config.toml
hidden_size = 256
qk_norm = false
bias = "none"
init_std_qkv = 0.0454
init_std_up = 0.0454
MLP neurons of a small language model. Each row is named by its layer, matrix (gate and up: input weights; down: output weights) and neuron, and shows model dimensions 128-255. Each number is 128 + 24 x the weight over its row's rms, rounded and kept within 0 to 255. Numbers have three digits each. A neuron's up and down rows have the sign that makes its largest values positive.
A block is one neuron, or neurons of one layer that tend to fire together. Before each block is what it responds to, as a language model described it from the Wikipedia text at the highest values.

Responds to: Wikipedia section heading words. Words inside Wikipedia section headings right after ==, such as Career, Awards, History, Reactions, and weakly some mid-word pieces in prose.
L12.gate3:117139119158145129088149135117109140129117125151170135134140136146135120126121135141141134106118112156130114113138185119141109141119138079125128121116149111076077122160135118161087136166112108146158086136129162111156127145114120157101146123145152103083112110144141150134130130129124164101148100116096155140135126142114139126158091106115131136167117122113089131107136139121119093143109
L12.up3:109141145126130101134092157140129141134112118106175138105092133133106153109141083113136088110149133132141163126136167140123120119115153142110102073153125142165156136173095099101078113100118158155104165103087163159144140161146132101134114110126134118116140099126076150113133159135111091155104059086142154105150111134142128137171142111143139130155137122090108097139121151128145133132125
L12.down3:138108119081154091135133129139114137152120100127125107127146153137126123127099130089126117123124181102145155133152142154149131132112129123159138121122100149148096132137122092096094140080128143127109130083118152163107135135255122139097124137127106108136115136151103107117155120160102141087107137106155142155099158111118122089141130141141167094112163138115118103098091124117120130153138
L12.gate202:129090101158122125128129134113117157130137143153093133097087171120110140110106134134133124123156116094131109156129125140109131146118133149101094089146119117151151097194116130175133135113109118118086097120102108101072134126131124122080120145142112087125128130113164130086092167114108046088148131142123143117129124131113160100103128163073126144126099127123139131147091125187128103107105
L12.up202:143133125146089116151108103132120135122150127090140124124115123121130162143125097161121107154133117117154138124087122122089123145128130141141120135135147129093120166137114062105137147091146111111129141143073159152148105127126096152161182123156157164128115141114134113127119129158129116092138112139130127152105143121104082140147160118102134170099104121112113137124102175109165089112118
L12.down202:131142157104082137145064140129136109090132105086123174138106154088143109113128142139160134112104144159114135109169136152118106104102135154172103120119177135149107134114143110154128126107086137099105071153115151157098115131046111126131128142113167127157140134134126122119109187194156118153138125112090132129113121166095136133145137126098129136096140112144104120078132135139152095153140
L12.gate369:099151136086119150099085089097166110163138096162121186108164154150116176130143134128167165129134131152157118143122150169100130104155139108120098098103162153153143152173128105126133141131148154117144141134101178199128178152140115114133121164134164143135121104093161127145101157114125122124144115137150136135128079136132115097160101134089113149143136142138141118102128124130124099107129
L12.up369:117101130120120135157129140144204151116106081091153152127124142134102085094112142178104117124160134108115133151115120102117119129151108100122106157100120147123161141155152156087101099120155129115112121115098166140127140140109122106125195117140131094140145100137128150136158156103127154081122155100112120146122133078110122126121141147132148139102158140152115138093142139114131099091104
L12.down369:106165109120103125129102156131089162077141123114163141104092172149130156129152122150097111108126101178122156084127151113114150139125149117143138112092088154139132153137117113131106108130128168132091156143135128114145150134177104133080170124131146111151147112133135111166144101129080114077160107159116095150121104107132094069138125126107120128106170112115136155111153109109133186146107
L12.gate593:129101110115156134093114133103117169141142096135113148112100176117112139116110122107139100148093158123153119140105138140154109133138171142141152104121130158141082085113120086104136073172101096167115137097098119120128134123122105118092136111142126121100074137161167137121126151158135124157127082106116134077137137128114144083170140137124172101122099097128145164171129114058153091113154
L12.up593:129151167097169137105125121128131137163112115102135114134109100109134158160139093143127134128108135146130121137124136147122096101132135119142110118135104128106098126156132143085062119116143092107151133128096160164144132109135148145091147104122113125179150151135114140134122110109129129154130158141132116139131119127127074134141121121141129116133162111184103110083162130121132119111149
L12.down593:163107170135124147090114112125138097163145142133146099153098119140141121101134107135131097114123114120170107167150112115112102170121121136141152121149139155134156116099112168144141151111139102140178168164147163148097144139138126152139080105152113136107093109123120154133165095076117132148102173196130162134149137080154064136125140141111136121134153135104130162149109179093109124171128

Responds to: Mid-word subword fragments. Middle pieces of words split into several tokens, like el in Himself, u in estuary, li in Believing, plus the second digit after dashes in year ranges (2010–11).
L14.gate397:136137126160146137156146093135124128117135146106105077148137133123136132105139131133137150166184155125117103179080152076094169117077108126113074140142135091168096124135089136127094097125121138100136134144138095140108110093107084094126142114098160136119072139131114162118086159109153144086153093144145113092119096132131142082109141109111141095099100159131117119129166140145090118086111
L14.up397:121079149126157132190114130102143151112139171138071127145124140128167124143146111061134103125180122129113130138127150131090151126150102100159104155084104143119155132130113131106158146152108110120128135094169133113126106122131122179101159141130145162127147137127134148164122108149099114142135136118169101167128118115132140106136144141147170150126130132084137151151124105151117097104150
L14.down397:145146143155132128140096086104097169122139171204143128153116118127148143144129090116139170093152128144152145152116163108068104122148140119178107138091113146127123143131141139133162145148129124148106152152137168100134151161187151148098142115104106100137132140153127148097097122106174121119136117115135098139096131116145134084143134136095150110093163152133138145112114144106112151146094

Responds to: Season-range year digits. First digit after the en dash in sports-season ranges such as 1990–91 and 2021–22, and weaker on mid-word pieces (active-ly, Ve-ter-ans) and "as well".
L12.gate188:095101128110093106124114117102176118083140176115138157135119143126139102131099165165160156124149098119166156114063168192071129127148149099103137092111128085127152114125140155084118073078154110102097122126110112130103130130121135109135141120123143120134166118081158131099127153164137156115108099124121145134112130135149119137139103107110167118162085115178129201139123136129148150134080
L12.up188:111141135130083095131128096137178142160147137144096112098107165142175113142124139137157153131097093115098094124054157159136118082092114126101152090117136180124158166112122098078107139124133116100108107125154131091137107137176096102144124121145102138156149102142137109127170135097137155080096089118116142107144147121120149137080157137127123148174133129138146167177118121114133141118103
L12.down188:163112137079121127116136115108114084138171130115143074140080110111136143133148150171134129130132153155094153162178122086087143163088114106114161116163146137079140128160111138098106135091154163153132160129058106147149101117179120147110147143088153129115105127168123108132141174167086136155116140158122123136129082108143115125142098163089120140141095104151153136133159124126139110118106
L12.gate294:140143121123109091111115108172109102164130130169112132128166111107130123115155130118158120145171154160088115131122167151106144119062145094146124114137128118160123139133126127136109108148100093126160095100101130114111132161131094144114117130061193102152107136124124113116152160096126140138092104139131095118114124142143152107091160157150172144143118175075140141121115145167117090150120
L12.up294:146129132131109134132138136116129116127120149119106151154149102125139158123181170124135134139112159121154103106101136128168152128106146142084118117229091122130106127126110092113116137131160114124158109125113123114126125128102084085077129091102147096131103139135114152130138094115157081135152103079083081149133153119125090115117133150145145132119121179105090122114129137114138151127109
L12.down294:157140128101144119100090112116138136161093122148100157120134150133074152163101182130086138141115090119123151177142116138161139126151125139134178149119104153115105127120135115171122108088150095125107112098121175136095060144103122143127120103093114136110096137116156133139142157141139122152149110119095118120154168080126093127143103130134123143110120151050113141072130179119122121101131
L12.gate479:141151118107118147084118116125087190132143139134137119129117136107129065105160187175134109132170117111131087138101159148116108112145126118141119106131139149120119137120113148147145123116110095143142148141091096128142152110111097131146139097132097115117173104094158121110149143127146098124156170160080122157155124162137107153177121159167154128137123132142139106115073109163142149127129
L12.up479:102125144119131088144111123108153112140112120166105118112066116148166158125116179069114123149142162134123152153113150120135167128156156110128149101134152129155123110148123103125089147115158134110125122160120137157131098116128133119121161123138107098135092119117118112122106157110104138150157105138096121128097150126172140106157162132078095133100129128133177108128128155130164107087154
L12.down479:140058117096143121154113157081091141090139128101169106112089127111134147083135110133106134136139172113123186172117151117126133153081129114107128106092112139123132140116088156114098132105179154112182128131141142145162113094085096105121136149127126096122074116134122143121116153131141146151143072086123082133142140140138133130148162144135095125115100104097189109166138147093154125095117
L12.gate517:149137115176142105136104128140118141119086114144121129152144142128124120114154121125149145129149124146095146147145109142127125132110165126105111130143125138124106098109136142161130137134148112136103119115143160091108094089113108117176127144157115131186135121158143118133124151116113140111144136097081161131114123120121117093126161137135167130142102124133144144114069126164112151107125
L12.up517:108174092157122129156087129158171117132132108133116124117177109149108151115135121135081132112167102155139118106084149113147132139126118108121157132144186095107084117122148148119124090151150118083099109159122115180119118134085118120118186117150102110132124162136133136128141133121142079129090122153140097108158135117146114116094118138152129081145092152120129159159146152136144141116168
L12.down517:133121117130127151154126108134129117106112103165165135133134129140144109130120083130122088150179129108112185127129096132141182161081104126100123135095127110116126166172110140136158123122085114114087133131156116125113117123141141109139120137094115078130143093099114155141129100192130137121133139125165124140128111092149127169122060106154137117112145144120119160101093105130100144121125

Responds to: Leading digits 9, 3, 8. Single digits, mostly 9, 3 or 8, that begin a number after a space, dash or plus sign, in tables, measurements, dates and chemical formulas, such as −91.5, 971 ft and O_{3}.
L2.gate225:099129099140163119141124114101099157083121151143142162132111116134114124135112131111131125155116126107113132117079125151127146146112104123147140134116160118103117090144182125130125130173164173140157112136102162109117131175118136125152166118119138136112125097145094100111159121148109141142190150105167124109125082157120065126145124162180119169124116097096137148142120112080108143100157
L2.up225:118137129073114109102096173128140122140113158139098113111092087128088105122151151158119112108149121122136157100127148127090119109137153148105153158104162103132153150101174147129166129103143154121126126163120130143171121107184110097123133110107084155112133125109096120117145175168143115100108126126111131096121121111127164071163142119121107114112138122144095108138157097130157109102104
L2.down225:135100135158094151169133146095145113077123085134091122122115122115098136141108100121121093132141140147147126139130103161155080139128119108181122120130143105107140095121091129145096160110118127205099136132118136131113116118148101127097149163121102122133147154149167154126130095112125134169137156122124137127139148076116105139099179141126140129149116154115136125143113110141102146140159
L2.gate246:116117135120145117116117107126158111172097167107152132163124122132085175117116129122126149179150126119143113115114152133090165154160114135169110150116088068167118099132124154126148137126159125107109130077126115162121112171107170147108166136148134102157137072125120070098141108193143129119162104124150151096138093171138156135137096107141096123063126177115143141140146104172150131129110
L2.up246:107121111119168089114185185111140127129156146101171105136110138111103129110071107141121118091096118119133131106143130145123142123144137120108146130089124114074129133103130127123105157120127143121104132146087141126174137132189121079083118085152113137152129153091116146146156155153150106138096135161106115151099075142144139130096122089099146116074161148125106112108115119132131159138140
L2.down246:146094106154095138125180133119130132123124089113106161124109134113101160126122132121115152142174104128119172117132142163099125122106108124138103129132112118112102110125132149129085132122075166110113108126157156152069098134163126095092163142146140153142089138183112095114150116164111128152114117142153141084168099113099117148120127127113148137143148147116134140135139122143152128178120
L2.gate342:168127096136127091133140090155134171123091152173133107127118138131116098102088126128106153164160119169137099130136120147109121141101096125085148107120146129146103122150120164136135090089127137110105105149141165128136154138117116127113217164114124126079098119137110121129090182157131105156137139129155148109117117172153152075078102181152134125158116089107139148167131110119089142105134
L2.up342:112166091100142113140128112110147154161101135127150112111166129088152086120121119099132095089138077099119170142140086126144110121137141131124116148109130112142058128133128116121135148150145140098130112068122106165127140137161127130110164126122111157111104108148127112118124144143144092093101100128132095147123135148136094096107114113112148137140146119107129115075097114158110150084131
L2.down342:129091178102110137124128148146108151155119112115111106147125121132113121116138154160145168166124139149122141072137067091124115110151148144156098122138102161151120095100129079143109156113162126130077124118118120110127119167174102097142113085138132113126134103116105118146167105148122106136110120117149133124139108131137104097123124105100141154128103129126117131138183134145139126142133
L2.gate575:087113125137131142109143177105079105144152114146150100132126150165142112107162192162121120168113169096130099158122180183119118151149111119144132110098126123143135142105102134151142123132120177138132118072141087168139147128136148109111146102160129124128088127106109105137129170151134126124064126067134143144078125109106142139136126152127129162151143112123134071129126110111100154133129
L2.up575:139137110106128122169112135167135111116119135149149078150083126108175097105115112106153130108135081122124122142123095156162096113125122138116105099096163123139128068149079155197175124166128142124109154111109165169144134125140156095085151116137153116126128108095144155096135125099110104124157099116139164085142122158150117126162129090151155127127164126104116150118105094141113114137120
L2.down575:153114125130105151138155155103083166153155122134084116124128110139129156103131142115083100123170131148096104112097096130114105098113098135101157129125140143148096120169157116137166138105129138136122124126096126140141103147184165087182155127171145131131133130145169117117131140145102126151091139122141114097115133113124103143157118158127072076117115050110145108061149132126163108130109

Responds to: Mid-number year digits. Digits inside years, especially the first digit after the en dash in season ranges (1976–77, 2006–07), plus inner pieces of names (Colombian, Bhutan).
L12.gate65:103117164133156120097104082140174104166078115105109147141116120097157124134170143105138123129101126108167110145086140135124152178131106148142186146146142150127072137114101139179184112184168137134110148095097125119102097108106130137111133079101168149110103132095106133073131138157124184156101175139161100141145144137123159138137107121135077129159122119103123114112134066138159139133145
L12.up65:094114100102135149116115102121154141160105134158152142086131144092174096074196153136138108126140072137103149138138104192192087104138138125115147095133145116127125126137123152134099164163149105148141180133109164148117096136117100129115124077128137146172108131127086104101110130114161160146109116159109100131138116093148130118096132088160117098147154137117094103122120093176153137138124
L12.down65:100179121089111151137105139147151124189129110116127144131125123117123174145148150099104090124124139114120119125164115131140094156155165117139131130146139180071105146131115120111146149138108123110120127098102155124130064098153094125114125130098151133131120156154106118149152111146158143080075120136145115107131126114157132139145163105119093139137089165091143156091167121120131160162133
L12.gate133:111133083128132139112129109137119109089185147127117140111143107101124118104166122134132120134124164151146131129109151130136129095096124152121156110162171083121143097132108129150143118193136065117113133109106094154131164100083103119129094091113113118112166101127167125074120127128152163129149107143154126125144099127138120107111154125145151128165141105112090119152142093181102170113151
L12.up133:116094154150118119128126141141151138137142104193116159160126144114130124182164134123106119129155102111120142147103150159165113144106133163157117105113124122127157119161105119107143169144124104178144138113133135139115153146061125164125119117138145160149130093122120106131143189101184167136095121142161161162137058128119116110123135138114146098164118123146119184155126126137118105102144
L12.down133:117101112135089094123116113128126116121154140176113140164159082095141104126201144159129132151120158101082155142133129159124091145143125122108135103122138106173131083177086130106102164124136066161124140134118113126111159111110124152127122147141133134136093099138177115123117180135156122105092146133182134118125103116163097139146135127113127123150123131091110155162151119114110157094136
L12.gate616:117130135119177130120092084125117127057114110142156132127131130133129119137148132108149155125130122124082166115084110130123197114132098071127154127110130129137122158144128164102113161110175132171107167143127157126140091121156095106167110109156120113182098111115133146108120121124202121145160115125095082143140084159126125085144112145170114142133127119104106140127101117122096135109130
L12.up616:173148068094114118128157122114127173125124163113087124120146149173156075129154156144117135110129127101147158122131111159163109141092127133086182114090173171134117135139117122141154171147108109125116110113097119114128135138111145138167153129141105097129086118103150063118126137161153111115132143146102142071113113150113124072127121180170131142120154142107132135115141137146111177121177
L12.down616:162131073105143138160124107140151110143095105109125167128127128116110082133184163099152126122096136099119100128175111169146165140152131112120161134130133121130117141100138134113128126158136114168141119120145160121080177119110109172135147142123117087127115112118146103131087154115117120094122151149112192141161124167140141111172146162155110143108108123139145146123133131148038138150134
L12.gate693:130100131096149134141102147138079087125079108168117126105124108134146156147168105096127158130129145161080124151105151150113135072139143164113142123133132136101114107131159132148103119133104117141125133145141107143145135134161112111120146118137123133099076117086107103140143116165120161154131114076118153129134090108088117099106128124121137130144137128110105139198119113127148144132111
L12.up693:117172140100110162130115177112127113171115124156128129114113145160153098120153137109095125083151118156130113115109158106127132169156140108124161121125137134139094129134105103131135126148150136151081167146123106164107145120118082136130148087054172152119173144140131130099183144104110134129106112106106151183109155136127106113115156143128117122122115172135110120160136095174123123152107
L12.down693:102148129142140159138099175122125112118120171152127057100140139146166138140119153119105125134165173124141139104110125129092122173130176093164147107109118167145102129135102111137152114096120127158108171125126149123086117125197098163120129151122102121130157131166118135120133156113145111166156102094071140158129150120131111130121132140120118071117131149111123126125136129183107097140102

Responds to: Digits, ft, public. Single digits after a space or dash in tables and measurements (8, 7, 6), "ft" in unit conversions, the word "public", and mid-word fragments like na, Ca.
L2.gate63:109132141128118110121105135108074081079113153113128164096121049077108114137141146114115118128156161113116182119125157136119105147189108159120114130104132126160141097128138141130165121122164192116129124100151156138147149152149142123132193086149108124158132105130135099120174133180123130106110139133121172160150095130132142150191179106152109149145135106091149133112156127084116126117071
L2.up63:076124143127158119122170114123118116082144156135133164116090099122125094158151136103126124136117130176105150089100146140125119121112102148097150085134124112137140120115176166143145133098156178112088112146130158151155151135145139135100173118133116107094141100137116132131172111155134164134115135103140114143138098192150152152130108113161082099108090084118115120133141106109071142114134
L2.down63:173083145148119134088150168113166123132136086118099133139129136153129099114129134146111117134131153178143097110121082147150140123104158129139142152115147115131154119156112141132157170106140130133116161132131097135121122125173123071104157123129139129099102127164158118136129101140095106149170149127141126155128105089138138099135188149154088092160102100109152131139132121134114161135138
L2.gate444:168122133104151098123153119137179078112149078110117104155119125146147143121138158145126123139057155106093157135189162109091131129146161144105121123111126162115094105127116165141118154078161146135159144112102119138122159129106125082092141070139139143095084080156131155142144137106150134128135155111131115128130114121176168121091160092126115120138133095148146130079147176124116085109171
L2.up444:174126121121137100122146133143137143145147155132089113146126180155093109117106163117112124138119146140137126096120154121112104189160153120113135130116100131114175104153150160098121143101159147130149144140082117150156125132095150082147136088130135151178095110154155133152142170109125081081199118098116139098104124113116133129129138117128126125150121121085158106127139151123132107153131
L2.down444:163104106168117129101128116164189126124163119123110129137179145150116119095140152137131121166112171121138172125155140131110129122119172106090121092089106178137105139146139125133148171094115143132102134127138140077119102134106121119101170119107141097137148110121089143142125166135156109108183158137148131119137144097127121152097139122133109128167142141135083116104114155105130153126119
L2.gate643:103106088082132147124109132127131139086111127140171108131155122118136140132106109145103154118105137145101137127150116114141164130091134101152158146121110142090161153109129073135143155126147195100166116156092180120055116141140106141140149095184111152157114114136173138128120090153146146071126107130140072118143086159145120150114130105130115125126121120125101126124134141135099134104143
L2.up643:092144110078103100118117115121109086089129106095136148114137119132088109137144117185117127168156159060123123108107171137140124110130135085105117116104141112114155156137109128134167118114173152117179111088103189116109133140159146135128150126110150152145168117147158098119104091152146134116090105093125126170143065181159149129127146170147133148113125106165119185125122122107119119146120
L2.down643:143133168155159127131138118156139122118107130116093146069101117140137139126136096107187063118142103156148129137127147132080180155113083124110086123127167133093086152131112151124111139137152124176148145088178130141157128117207104094126120127109114119127140135121115137140147143112117106116138169143115139142104138123154146067126125154159132116171133163141126109146103107109099142172163
L2.gate661:113142155078096092106137120109130177120134144149106128130077079172109119150146062130159110103122164092122122165133103117126129117054128094150126149126150143152155127110116103107087145120113102144101109126166133208137112123109130136146168150129149117150114097159115108119141161108152149125105095128141138093120153165165139147105158094105139119127070122090120098130087109152108128191169
L2.up661:120137145103110087075138130071136131120122122147137154122096100116126096159139118132109134088131147119104156147135131138121141133075071125160128142108108172145166134104078109137090126098100147137089134122141111143146153095136083113120160115130139139157088122149131156138136151069114144086132098127152146098124134139111129108127116113100161116137095148115135116116101116122114152117107
L2.down661:137120103138141115100127107119117179136108068163120134066093111120115122136133142132129141143142179132130113112136123129103127168115136131124136129109138143129190132126066108125141121112129168185085131108154149124132096141166144127126163101127107157144139102154155122131140115155151110133141117144144164102084121132150147149132127124087157119142112074114133091120105148108111128123110